python train.py --n_layer=8 --d_model=256 --n_head=8 --n_kv_head=8 --head_dim=64 --d_mlp=1024 --vocab_size=2048 --activation="relu" --norm="layernorm" --norm_place="pre" --norm_eps=1e-05 --positions="learned" --qk_norm=false --attn_scale=0.125 --bias="all" --tie_embeddings=true --parallel_block=true --init="normal" --init_std_qkv=0.0197 --init_std_o=0.00492 --init_std_up=0.0197 --init_std_down=0.00492 --optimizer="adamw" --lr=0.00173 --lr_mult_up=0.787 --beta1=0.9 --beta2=0.99 --lr_head=0.00639 --grad_clip=2.0 --warmup_steps=459 --schedule="wsd" --decay_fraction=0.399 --decay_shape="linear" --final_lr_fraction=0.05 --batch_tokens=16384 --seq_len=768 --doc_mask=true --train_tokens=140500000 --steps=8576 --dataset="wikipedia_en"
MLP neurons of a small language model. Each row is named by its layer, matrix (up: input weights) and neuron, and shows model dimensions 128-255. Each number is 50 + 12 x the weight over its row's rms, rounded and kept within 0 to 99.
A block is one neuron, or neurons of one layer that tend to fire together. After each block is what it responds to, as a language model described it from the Wikipedia text at the highest values.

L5.up92:52 49 66 54 34 49 68 54 45 53 52 46 54 74 64 51 36 41 36 41 37 47 27 81 70 28 50 51 39 62 53 55 25 39 42 50 24 61 59 50 58 45 59 40 58 60 57 31 49 55 52 37 48 33 51 52 62 59 50 57 40 38 47 34 47 56 50 26 57 58 47 43 66 58 59 62 52 36 36 44 44 70 41 54 44 72 44 44 59 52 45 38 57 51 60 49 43 45 40 40 31 48 47 49 58 40 67 50 49 51 54 40 43 48 46 57 47 62 53 53 56 52 50 67 50 50 63 53
L5.up115:50 34 53 65 58 50 49 50 47 58 51 53 59 42 66 42 49 67 42 26 49 67 68 57 56 56 45 72 62 50 45 26 47 71 51 32 24 53 32 27 70 53 56 58 47 73 45 45 46 32 58 50 61 71 58 22 45 37 35 59 55 45 58 43 38 66 46 65 45 53 60 90 46 27 37 49 37 60 40 44 43 51 57 62 57 54 54 52 56 30 44 41 51 52 73 55 47 39 64 60 25 40 41 52 58 50 70 67 58 61 55 46 64 66 33 44 50 49 41 33 60 53 43 55 63 44 49 43
L5.up118:69 61 65 51 36 27 49 41 52 54 47 55 46 70 58 51 34 47 32 45 64 47 61 56 43 33 49 66 38 52 39 46 29 45 44 72 43 39 21 67 54 54 60 53 61 44 54 57 56 55 45 44 36 37 45 46 40 39 50 46 60 63 34 46 45 54 60 32 57 69 44 47 56 50 58 33 51 35 49 47 56 41 50 57 47 52 67 56 42 53 52 38 49 63 47 52 56 38 69 50 41 51 60 67 42 33 89 66 51 57 53 61 67 32 78 61 55 62 53 47 57 55 45 50 48 49 48 63
L5.up186:54 45 52 64 64 53 48 63 36 41 51 47 50 44 47 43 44 47 41 32 27 62 63 88 46 44 53 78 38 55 32 36 35 54 56 49 37 44 52 53 60 55 41 48 67 49 40 41 56 45 53 25 40 53 64 51 27 49 43 53 65 58 54 44 50 65 51 45 66 45 64 64 37 24 59 33 59 57 43 76 88 44 62 54 38 65 64 54 57 37 65 36 36 39 67 52 30 51 42 75 55 45 38 56 44 39 53 48 47 55 53 54 39 65 61 59 55 58 45 54 60 63 48 76 46 37 53 45
L5.up192:59 50 74 40 42 36 36 53 61 47 63 60 56 49 60 43 45 41 43 62 47 52 40 67 59 42 60 55 54 52 52 34 26 61 49 40 47 43 61 48 37 51 53 48 46 59 63 20 64 32 58 57 42 66 58 54 56 46 65 56 35 52 35 62 57 62 48 42 52 34 30 53 56 57 57 38 46 39 54 47 56 53 53 53 45 55 23 39 37 50 53 42 19 62 49 37 63 39 35 43 30 32 60 67 56 39 54 50 25 28 49 33 72 60 52 46 36 68 43 29 44 44 50 52 37 28 84 64
L5.up317:36 55 47 41 31 42 47 51 32 51 53 51 38 70 41 55 59 58 31 49 44 56 52 48 63 58 61 34 35 58 58 56 34 46 43 29 44 58 53 57 56 42 48 49 65 67 54 51 60 53 51 41 27 48 70 56 37 54 69 40 67 64 68 61 59 75 44 46 51 59 45 46 38 38 39 46 50 67 35 72 74 40 26 67 62 55 45 42 36 45 51 41 42 43 39 48 51 58 32 39 43 55 42 50 55 58 59 56 47 47 51 72 59 64 43 61 41 79 56 54 71 61 59 58 40 56 84 69
L5.up516:58 55 43 40 46 46 44 55 44 57 42 54 54 55 58 51 55 33 59 48 50 55 66 59 69 38 47 47 52 58 49 37 48 45 48 42 38 38 38 40 64 51 54 48 53 58 62 47 34 42 55 23 46 24 60 31 55 47 65 68 67 47 57 34 52 72 42 60 49 39 55 59 43 33 58 54 56 52 43 53 43 32 63 80 40 49 70 62 56 37 77 39 58 37 54 54 45 55 44 80 35 52 57 39 44 60 70 67 52 58 35 49 59 58 36 55 65 67 34 51 65 54 62 62 44 43 40 45
L5.up577:54 36 63 70 47 57 56 47 38 44 45 42 42 55 76 65 28 58 52 49 55 52 57 70 60 60 47 60 51 50 42 38 43 36 52 65 39 35 74 59 49 52 49 50 59 51 46 36 48 41 51 40 38 47 58 75 31 34 66 56 46 70 75 26 62 63 41 54 58 38 48 52 60 47 54 53 68 42 66 55 52 57 50 74 29 44 56 32 44 54 55 34 31 46 55 55 38 54 29 42 47 48 46 70 45 36 71 44 67 52 52 63 36 53 56 53 39 59 48 26 51 42 55 82 41 41 52 55
L5.up675:47 61 76 43 28 30 44 36 48 32 41 60 43 55 56 50 40 60 23 50 46 43 56 58 58 29 41 35 49 63 57 25 35 52 46 58 31 45 56 35 42 44 64 28 56 72 52 50 37 44 48 36 63 49 48 52 49 54 29 51 59 60 59 46 72 88 43 51 37 32 44 63 74 62 42 29 56 48 41 51 58 68 36 68 59 57 60 44 62 39 42 35 59 40 62 62 56 40 52 51 51 53 39 54 62 75 63 42 54 58 60 57 55 55 45 73 38 69 63 45 73 60 48 56 48 48 50 57
L5.up679:61 53 58 56 26 40 46 46 34 26 44 45 58 44 60 55 40 46 46 57 43 50 61 77 64 45 39 49 54 51 75 40 51 64 53 56 50 38 65 35 45 49 42 42 61 76 49 19 43 20 56 45 28 58 57 53 52 53 50 26 40 54 60 32 55 57 44 47 61 39 40 69 65 61 41 40 46 50 46 57 57 68 32 57 27 45 51 54 54 59 39 38 45 62 56 53 70 57 41 46 47 59 60 56 48 35 64 51 72 55 40 65 55 71 64 42 29 58 62 46 56 68 43 56 49 48 43 49
L5.up687:53 42 54 38 39 34 31 35 40 59 36 64 48 56 63 37 44 56 58 53 55 45 62 50 54 37 23 66 74 72 55 39 27 57 30 45 31 37 54 33 39 72 23 53 57 51 50 46 54 47 58 21 33 53 40 57 62 55 57 58 61 54 52 34 47 83 47 50 43 43 35 43 65 42 53 26 45 70 66 43 61 62 36 71 61 58 68 46 51 62 38 35 58 51 35 57 39 39 33 72 30 63 53 46 53 50 68 48 67 46 34 40 45 62 38 60 50 64 52 60 83 44 47 51 53 46 48 70
L5.up691:62 37 40 47 49 47 39 38 44 48 49 41 51 62 69 63 36 43 48 47 41 37 53 57 49 68 54 56 72 64 46 47 50 79 42 61 32 64 62 55 52 52 72 46 60 62 61 47 48 48 44 21 33 34 56 55 47 58 33 54 53 63 52 39 70 81 50 52 45 60 45 46 48 36 49 27 40 62 53 69 55 59 41 67 61 64 51 49 47 26 61 36 34 45 54 51 48 58 52 77 42 45 32 51 46 74 52 58 43 26 37 50 56 64 49 72 43 56 64 60 79 62 49 52 43 54 62 55
L5.up775:57 57 65 49 23 59 53 47 50 30 41 47 28 87 57 54 45 44 32 31 48 53 47 51 62 54 55 65 48 55 70 59 59 59 58 37 33 66 50 42 58 31 68 48 64 68 68 48 71 54 55 66 50 60 48 39 51 35 45 73 40 55 41 42 67 53 47 34 68 66 51 52 56 39 30 63 57 66 35 63 69 52 32 61 46 60 48 51 69 27 58 38 50 57 55 53 57 26 53 57 51 53 33 35 48 59 61 64 50 50 30 73 47 60 59 67 47 53 65 55 68 55 50 49 58 55 57 49
L5.up870:76 58 54 37 39 41 73 60 38 36 44 62 39 42 60 39 34 43 13 44 47 38 56 64 59 41 57 58 25 47 62 58 57 50 45 67 59 52 63 26 68 51 60 40 62 68 23 38 60 67 53 50 33 55 51 38 38 43 40 60 52 47 57 25 60 67 43 52 63 34 49 61 70 53 53 46 46 53 40 65 66 43 49 74 47 30 52 49 64 39 47 41 51 45 63 59 47 40 42 68 47 41 36 46 61 61 64 42 52 58 37 84 41 47 45 49 53 74 47 44 69 60 48 52 43 50 59 59
L5.up969:74 58 56 44 47 68 45 42 55 60 40 53 46 56 62 51 43 48 30 62 45 29 66 57 49 38 35 45 49 52 54 56 30 49 61 61 42 38 41 58 46 39 67 47 49 46 64 29 66 64 66 40 46 43 52 42 52 38 59 55 52 30 47 37 35 70 50 56 36 62 52 38 63 38 56 36 54 56 34 33 40 68 54 67 52 47 40 41 43 52 48 41 23 42 51 50 41 38 51 45 40 39 38 42 38 48 67 48 83 65 49 36 45 57 44 54 42 50 27 53 62 35 77 70 59 28 59 64
L5.up1000:65 36 68 49 42 37 36 57 51 38 35 41 29 41 68 52 43 60 43 46 56 55 38 70 47 41 30 52 25 61 59 37 61 51 29 61 38 74 61 30 28 44 64 38 64 54 60 37 62 45 53 49 30 51 47 40 36 55 52 55 60 49 58 44 59 67 41 42 56 42 33 61 56 55 51 22 49 54 52 44 50 49 45 53 64 59 37 35 62 28 37 35 33 46 59 53 53 64 40 57 34 46 53 63 49 64 50 32 61 52 45 48 65 58 57 59 36 67 58 52 75 74 62 47 23 54 70 55
Description: Second letter of acronyms. The second letter of a capital abbreviation split into single-letter tokens, strongest on S in USA country codes and US route numbers in tables (UK, NY, NBA).

L4.up67:55 35 64 32 29 48 23 57 61 57 48 57 45 61 55 46 39 52 57 45 38 42 67 64 68 44 39 57 53 61 57 32 24 76 28 42 32 67 29 40 52 56 68 51 43 52 49 38 65 50 52 48 54 64 63 28 56 37 65 60 43 47 33 31 58 72 48 49 73 39 43 50 42 33 49 48 63 59 48 49 36 65 65 71 37 56 76 51 62 46 43 38 51 67 55 54 67 42 29 70 49 52 52 44 68 29 45 50 50 58 35 42 55 72 45 40 37 44 55 53 65 52 44 55 59 57 77 47
L4.up148:49 43 55 50 52 42 36 57 60 57 51 71 38 62 53 27 61 44 58 58 37 52 65 65 67 36 58 57 56 54 38 43 46 66 29 46 36 55 35 59 68 39 50 44 63 58 30 54 34 44 50 36 41 50 61 43 46 64 63 55 73 49 55 39 50 45 52 45 40 37 47 51 42 51 43 68 46 45 48 51 53 38 53 62 35 64 43 34 36 45 59 38 27 74 52 52 57 65 59 62 48 47 57 58 57 40 34 57 46 66 48 34 65 49 52 48 40 72 38 55 67 40 56 41 63 45 74 34
L4.up185:65 62 48 47 45 60 42 48 50 40 48 56 53 52 60 56 31 60 27 47 12 46 40 59 69 59 56 53 36 55 66 35 61 50 51 43 38 71 52 55 70 54 42 42 42 58 37 58 69 45 48 50 28 64 64 36 50 38 44 54 37 58 41 41 59 45 44 53 85 59 37 53 69 55 39 43 68 47 35 49 58 44 52 81 55 58 52 43 61 53 43 38 33 69 56 52 68 48 65 44 48 52 61 64 34 50 78 55 34 50 51 56 48 56 53 33 51 48 73 49 64 66 42 67 47 58 60 68
L4.up638:47 56 50 38 53 19 36 44 50 58 31 57 48 53 52 31 38 54 63 58 47 78 40 49 59 67 52 55 61 59 56 47 31 74 58 42 51 30 34 51 59 60 46 60 52 65 56 45 48 66 54 46 47 39 58 38 65 43 83 58 66 51 44 55 56 49 59 54 42 52 34 57 57 39 43 33 55 50 44 24 46 51 55 80 47 63 62 51 37 45 68 40 61 64 39 49 35 48 62 67 21 56 53 46 37 61 52 43 30 44 54 61 53 51 60 35 53 61 41 51 74 39 33 44 49 52 54 62
Description: Early consonant pieces. Short consonant fragments that come second in a word split after an opening vowel or prefix, such as th in A-th-lete, c in a-c-complice, r in A-r-chitecture.

L5.up1:43 69 39 60 31 34 45 47 52 62 74 54 61 62 34 53 54 48 66 48 37 53 43 73 55 68 63 41 52 76 27 48 53 25 47 45 32 29 42 15 68 56 42 50 73 33 49 66 33 51 54 56 43 58 38 34 43 61 73 51 51 59 60 33 48 48 52 31 30 48 26 53 65 32 52 38 49 28 58 59 43 55 44 44 51 50 32 54 25 50 58 43 62 44 48 46 35 52 67 51 53 26 60 70 51 55 35 71 48 44 64 57 57 40 66 57 52 63 58 36 38 56 27 53 35 29 58 50
L5.up10:43 45 55 54 44 54 45 72 39 53 65 40 52 60 45 49 58 54 50 39 36 52 28 89 57 71 60 40 61 69 38 30 51 31 59 38 53 32 48 27 48 43 51 66 70 45 56 66 55 55 56 35 46 36 55 46 56 25 60 44 39 53 62 46 43 38 46 36 20 35 41 51 58 40 47 53 59 43 60 53 63 58 44 45 43 28 40 59 48 38 66 40 55 51 29 45 62 39 51 49 43 15 53 69 50 61 47 66 43 58 47 55 52 43 80 41 35 69 46 51 57 53 50 46 64 44 68 53
L5.up31:65 52 51 63 59 51 59 39 22 47 56 58 63 49 43 37 50 53 53 59 61 30 54 67 56 33 51 31 49 68 44 06 49 48 54 49 41 70 50 38 29 54 32 55 77 61 53 53 61 43 46 63 38 50 40 52 34 43 50 63 35 53 39 52 47 59 49 32 51 59 46 59 60 52 16 55 60 58 50 57 47 35 39 44 59 56 43 55 50 42 51 35 40 47 58 53 63 43 63 38 50 28 47 74 52 43 63 31 50 67 47 42 68 44 63 54 50 63 64 49 60 77 43 57 48 46 35 36
L5.up44:67 50 44 36 58 44 54 46 63 37 65 49 51 47 62 49 56 22 62 55 48 60 46 49 55 45 65 42 40 63 48 36 58 50 65 59 43 51 61 24 59 46 37 59 78 46 68 39 31 57 54 43 54 59 42 58 68 48 53 50 45 67 47 40 53 43 44 24 32 55 58 50 53 50 44 32 52 61 54 56 25 65 61 53 47 23 00 60 50 58 48 39 49 63 52 41 55 73 33 44 40 26 29 65 49 63 26 51 65 71 61 41 52 45 63 46 52 53 37 34 45 54 44 54 58 36 67 53
L5.up45:53 58 48 52 33 70 53 42 40 26 48 53 59 38 53 43 42 57 51 69 55 42 59 49 58 50 33 07 60 57 41 25 46 57 53 30 58 42 59 44 53 57 56 40 67 56 51 49 38 39 52 54 57 62 54 60 42 40 47 50 56 54 49 39 59 57 51 49 43 34 32 46 67 39 48 71 51 57 45 70 57 57 64 56 48 06 61 61 43 50 54 40 54 51 48 43 54 39 37 51 54 73 26 55 36 54 82 52 71 45 52 59 68 48 40 56 62 46 61 53 72 59 48 50 60 52 45 62
L5.up77:47 62 51 34 62 46 39 49 53 58 61 40 65 49 70 30 58 19 54 37 43 42 47 66 79 47 53 71 55 55 52 39 42 42 61 47 42 50 40 35 44 38 47 50 53 65 43 42 62 71 42 58 55 56 44 39 41 56 66 39 55 65 36 42 79 52 43 36 52 30 56 55 35 33 47 49 47 32 51 61 44 55 53 50 31 23 31 42 48 59 47 38 27 41 38 48 62 59 55 54 27 57 39 68 69 52 77 70 56 51 61 59 67 32 66 49 38 54 49 63 51 51 39 64 46 49 54 44
L5.up97:52 45 51 41 48 54 42 50 31 52 61 63 42 36 37 45 49 48 59 45 52 66 53 72 75 48 63 48 59 59 48 24 41 52 58 35 55 58 52 20 65 32 45 62 68 59 44 57 51 50 50 40 60 48 29 52 29 48 75 45 36 54 45 28 39 39 58 16 33 44 58 44 62 45 53 51 57 49 45 45 50 50 59 47 54 13 29 62 35 63 49 42 67 56 42 42 65 46 46 43 56 38 55 72 34 56 54 58 51 60 76 51 78 42 80 52 30 51 47 52 39 53 39 50 50 42 76 55
L5.up114:38 44 41 44 53 52 51 43 46 66 66 48 50 58 57 76 54 59 25 45 23 53 45 61 78 72 58 57 65 74 60 12 37 54 41 46 60 44 52 49 35 49 44 88 49 65 55 62 49 38 50 28 42 46 42 37 39 47 54 53 31 47 52 40 43 48 44 48 27 40 58 70 72 45 25 26 60 56 58 51 55 59 60 50 47 28 54 62 51 59 51 42 58 61 52 64 74 44 73 58 58 20 47 66 51 63 58 50 46 55 62 25 72 44 69 60 41 48 39 52 53 31 32 51 41 39 57 64
L5.up176:32 37 38 45 44 51 44 70 55 57 58 43 61 46 54 49 56 47 48 43 56 74 50 48 70 50 72 48 56 49 47 39 61 57 50 39 49 35 44 41 70 42 51 63 59 44 59 43 67 60 50 38 32 60 73 57 46 49 70 55 50 46 56 22 43 42 49 28 48 45 31 39 62 33 63 49 48 26 43 45 51 49 70 53 32 46 32 64 59 37 47 42 20 51 36 43 55 60 43 50 45 56 70 60 31 56 56 69 50 44 48 42 59 69 60 43 43 71 54 51 63 49 68 48 30 50 49 57
L5.up474:45 68 56 35 46 27 44 51 30 36 53 61 64 49 49 49 57 55 44 60 29 55 48 74 68 30 51 49 59 65 56 31 53 47 44 49 45 41 30 47 52 56 51 56 78 53 44 57 55 44 53 54 30 41 63 54 58 63 59 55 50 64 51 41 52 72 41 56 34 43 38 49 63 52 41 45 52 66 50 34 32 64 45 66 53 42 55 56 49 30 41 33 45 69 65 53 62 45 36 62 36 44 43 56 54 57 61 49 59 56 42 49 63 60 51 52 51 43 52 46 47 55 68 41 59 38 68 59
L5.up563:54 47 40 47 66 38 36 41 58 44 58 48 62 58 39 59 44 52 36 62 38 52 52 57 57 34 48 58 57 71 48 38 59 55 43 35 65 52 25 26 45 63 44 66 69 62 52 38 38 45 47 27 59 52 65 59 39 41 54 54 53 63 46 50 53 65 34 49 48 41 36 47 62 47 39 55 44 49 47 43 50 38 67 51 47 29 24 70 50 75 64 40 50 60 67 53 44 44 59 49 35 44 47 60 51 49 48 38 44 49 74 40 68 46 64 54 51 27 41 51 47 56 69 47 30 43 48 56
L5.up614:44 68 42 47 55 52 63 62 60 56 51 50 40 67 45 55 41 54 45 68 52 79 31 66 57 47 16 46 52 69 41 34 35 49 51 40 55 25 31 42 55 72 56 53 60 49 28 45 65 54 62 52 49 33 50 66 47 52 69 43 32 53 55 54 41 54 62 49 60 43 65 63 81 54 43 63 56 39 57 37 64 48 46 58 47 52 40 53 34 64 41 40 29 49 42 39 54 55 40 36 42 46 57 50 39 65 55 27 49 50 44 62 55 24 58 41 32 51 67 45 49 67 68 45 51 53 57 46
L5.up621:58 67 34 36 46 40 43 48 52 32 47 35 48 45 55 53 60 32 49 43 28 41 63 62 75 58 49 39 61 64 67 29 55 50 46 45 58 37 36 46 66 52 44 69 62 67 37 64 62 50 56 32 64 28 62 55 53 70 42 61 47 56 50 50 44 45 45 52 30 50 38 55 70 34 48 51 73 48 58 58 37 59 75 47 46 39 26 53 49 56 61 39 41 78 45 48 46 38 64 66 36 48 51 68 38 63 55 63 46 53 33 43 59 58 54 48 61 48 46 59 50 66 57 52 57 68 36 54
L5.up766:52 60 50 27 43 47 46 36 75 32 69 55 62 38 56 41 36 41 36 35 54 42 62 53 51 26 68 57 74 61 55 26 57 67 58 42 76 75 48 42 54 56 39 56 60 57 40 68 63 62 48 30 74 57 49 43 54 40 64 59 61 52 30 52 34 46 34 42 57 45 38 41 52 57 45 44 54 59 54 61 42 57 67 51 65 51 60 44 59 51 55 39 46 72 53 44 64 43 66 72 48 50 30 77 45 43 50 43 61 43 70 59 41 44 60 58 55 42 56 42 40 47 33 60 29 45 50 41
L5.up786:58 54 42 51 29 50 45 54 51 52 48 30 53 53 56 58 54 49 38 55 57 44 38 64 86 69 53 47 40 52 55 42 52 33 54 26 52 64 62 34 60 23 60 62 56 46 35 53 70 64 48 67 39 43 54 54 52 45 52 54 52 55 48 53 65 57 48 47 46 57 64 36 56 37 38 65 31 52 41 84 62 45 47 53 34 53 58 40 38 47 50 42 41 63 45 44 37 65 34 41 60 57 42 45 59 53 72 48 63 53 55 71 49 59 71 51 49 56 48 57 43 44 33 55 28 51 51 67
L5.up875:39 60 41 68 53 41 38 39 44 41 58 42 56 57 42 65 66 56 58 54 41 58 65 77 53 44 41 54 60 76 38 40 54 46 33 32 50 49 60 50 38 47 46 59 54 44 57 62 46 37 49 33 62 33 55 66 44 39 58 23 64 47 37 56 49 52 42 32 51 24 62 50 63 40 40 56 53 32 45 44 35 61 65 47 49 47 49 77 55 49 74 37 57 48 62 39 68 62 62 48 56 38 33 76 23 34 45 74 66 36 52 68 65 54 72 50 57 47 55 71 64 46 44 41 46 69 40 47
Description: Word-completing suffixes and year digits. Fires on the final piece of a split word: -ed endings (considered, appointed, covered), the last two digits of years after 19 (1993, 1964, 1980s), and some commas closing an introductory clause.

L4.up359:65 58 55 52 50 32 42 43 40 29 50 61 74 33 54 60 49 39 60 69 32 49 67 45 57 48 36 47 56 75 43 26 54 51 62 47 54 55 52 35 42 66 39 74 76 26 45 62 48 54 47 12 57 65 56 38 45 54 50 63 43 64 50 51 40 56 47 48 36 54 30 44 71 52 44 31 70 50 56 45 38 50 67 50 55 51 39 56 49 61 57 38 50 79 47 51 54 52 45 51 60 55 41 60 52 47 33 59 61 44 56 32 63 46 58 36 66 52 48 43 50 36 35 74 22 40 68 53
L4.up379:47 56 68 65 50 54 42 43 34 18 50 46 52 53 54 41 66 36 65 52 40 52 48 47 76 43 53 66 29 71 37 39 67 59 65 48 56 42 66 35 43 38 21 67 58 43 36 36 54 54 57 26 38 41 73 58 51 33 53 43 41 58 51 29 30 45 53 58 50 51 19 44 48 43 65 42 60 46 34 44 41 39 49 50 35 54 28 63 50 76 41 38 52 69 51 46 57 45 63 65 45 56 63 50 36 59 36 57 73 35 40 58 61 43 52 51 69 61 36 60 58 40 53 74 47 37 29 63
L4.up494:77 55 62 60 51 31 63 49 33 42 36 39 68 57 66 54 38 46 48 51 37 54 73 53 65 37 45 34 46 83 59 33 45 67 51 56 58 64 56 23 30 48 41 44 73 43 67 51 47 57 50 17 52 54 60 54 37 46 41 66 45 68 51 50 39 50 46 45 44 37 25 61 65 62 63 50 57 46 41 45 42 58 45 46 56 53 37 54 37 69 37 35 58 67 60 55 57 39 63 45 55 58 47 69 63 70 36 59 66 37 56 44 75 58 74 54 71 43 46 62 43 26 41 80 31 38 45 64
L4.up648:57 55 59 63 44 50 53 64 30 30 54 56 58 46 60 44 61 38 64 55 44 50 59 55 44 46 46 63 40 76 59 21 58 54 55 44 41 43 50 42 50 60 34 62 84 39 55 66 59 49 53 26 67 84 49 51 59 43 38 54 58 55 47 41 46 40 46 37 27 40 45 32 62 52 42 39 75 44 50 50 59 57 54 52 36 50 27 51 52 48 71 36 60 62 60 49 52 52 47 51 51 51 31 58 58 40 28 39 53 33 57 33 61 49 67 54 67 60 51 45 39 44 34 59 25 49 61 37
Description: Comma after introductory date. Commas ending a sentence-opening time phrase, especially In November 2023, In 1974, On 11 April, also other introductory clauses and year tokens after In.

L2.up759:45 36 69 39 52 42 54 55 40 47 66 56 19 56 73 57 38 64 47 43 46 45 34 65 37 66 64 59 63 50 65 51 65 21 64 50 45 42 66 23 42 65 58 58 51 62 36 52 48 64 51 53 30 49 42 40 27 61 34 52 47 66 71 66 35 50 52 54 40 52 60 61 50 49 47 27 52 50 52 57 54 60 61 55 66 42 42 45 58 45 62 41 37 55 51 51 77 72 55 62 17 74 50 52 45 49 43 41 38 42 61 52 54 28 69 14 52 69 46 67 54 59 61 42 35 61 51 54
Description: Capital S letter. A capital S token, often inside abbreviations and country codes (USA, RUS, MS, EST) or opening a word after a heading or line break (She, Serbian, Singles), mostly in sports tables and lists.

L2.up200:51 43 27 51 51 62 43 52 31 40 34 34 58 31 55 56 50 37 67 68 42 57 45 45 74 57 35 49 40 47 54 32 48 82 28 93 57 72 69 47 32 54 56 59 53 56 53 50 40 28 50 28 44 38 39 39 69 50 29 39 37 60 39 55 37 65 46 37 44 56 56 49 58 52 24 61 64 62 47 51 39 36 50 49 51 28 65 62 43 52 40 43 57 58 61 51 84 40 33 55 61 36 48 28 48 56 67 48 48 57 33 52 53 51 88 55 47 46 37 47 31 56 54 56 41 32 51 63
Description: Biographical role and date tokens. Tokens in biographies and people lists that introduce a role or date: verbs after he/she (was, became, served as), former, birth-year digits (19 81), date commas.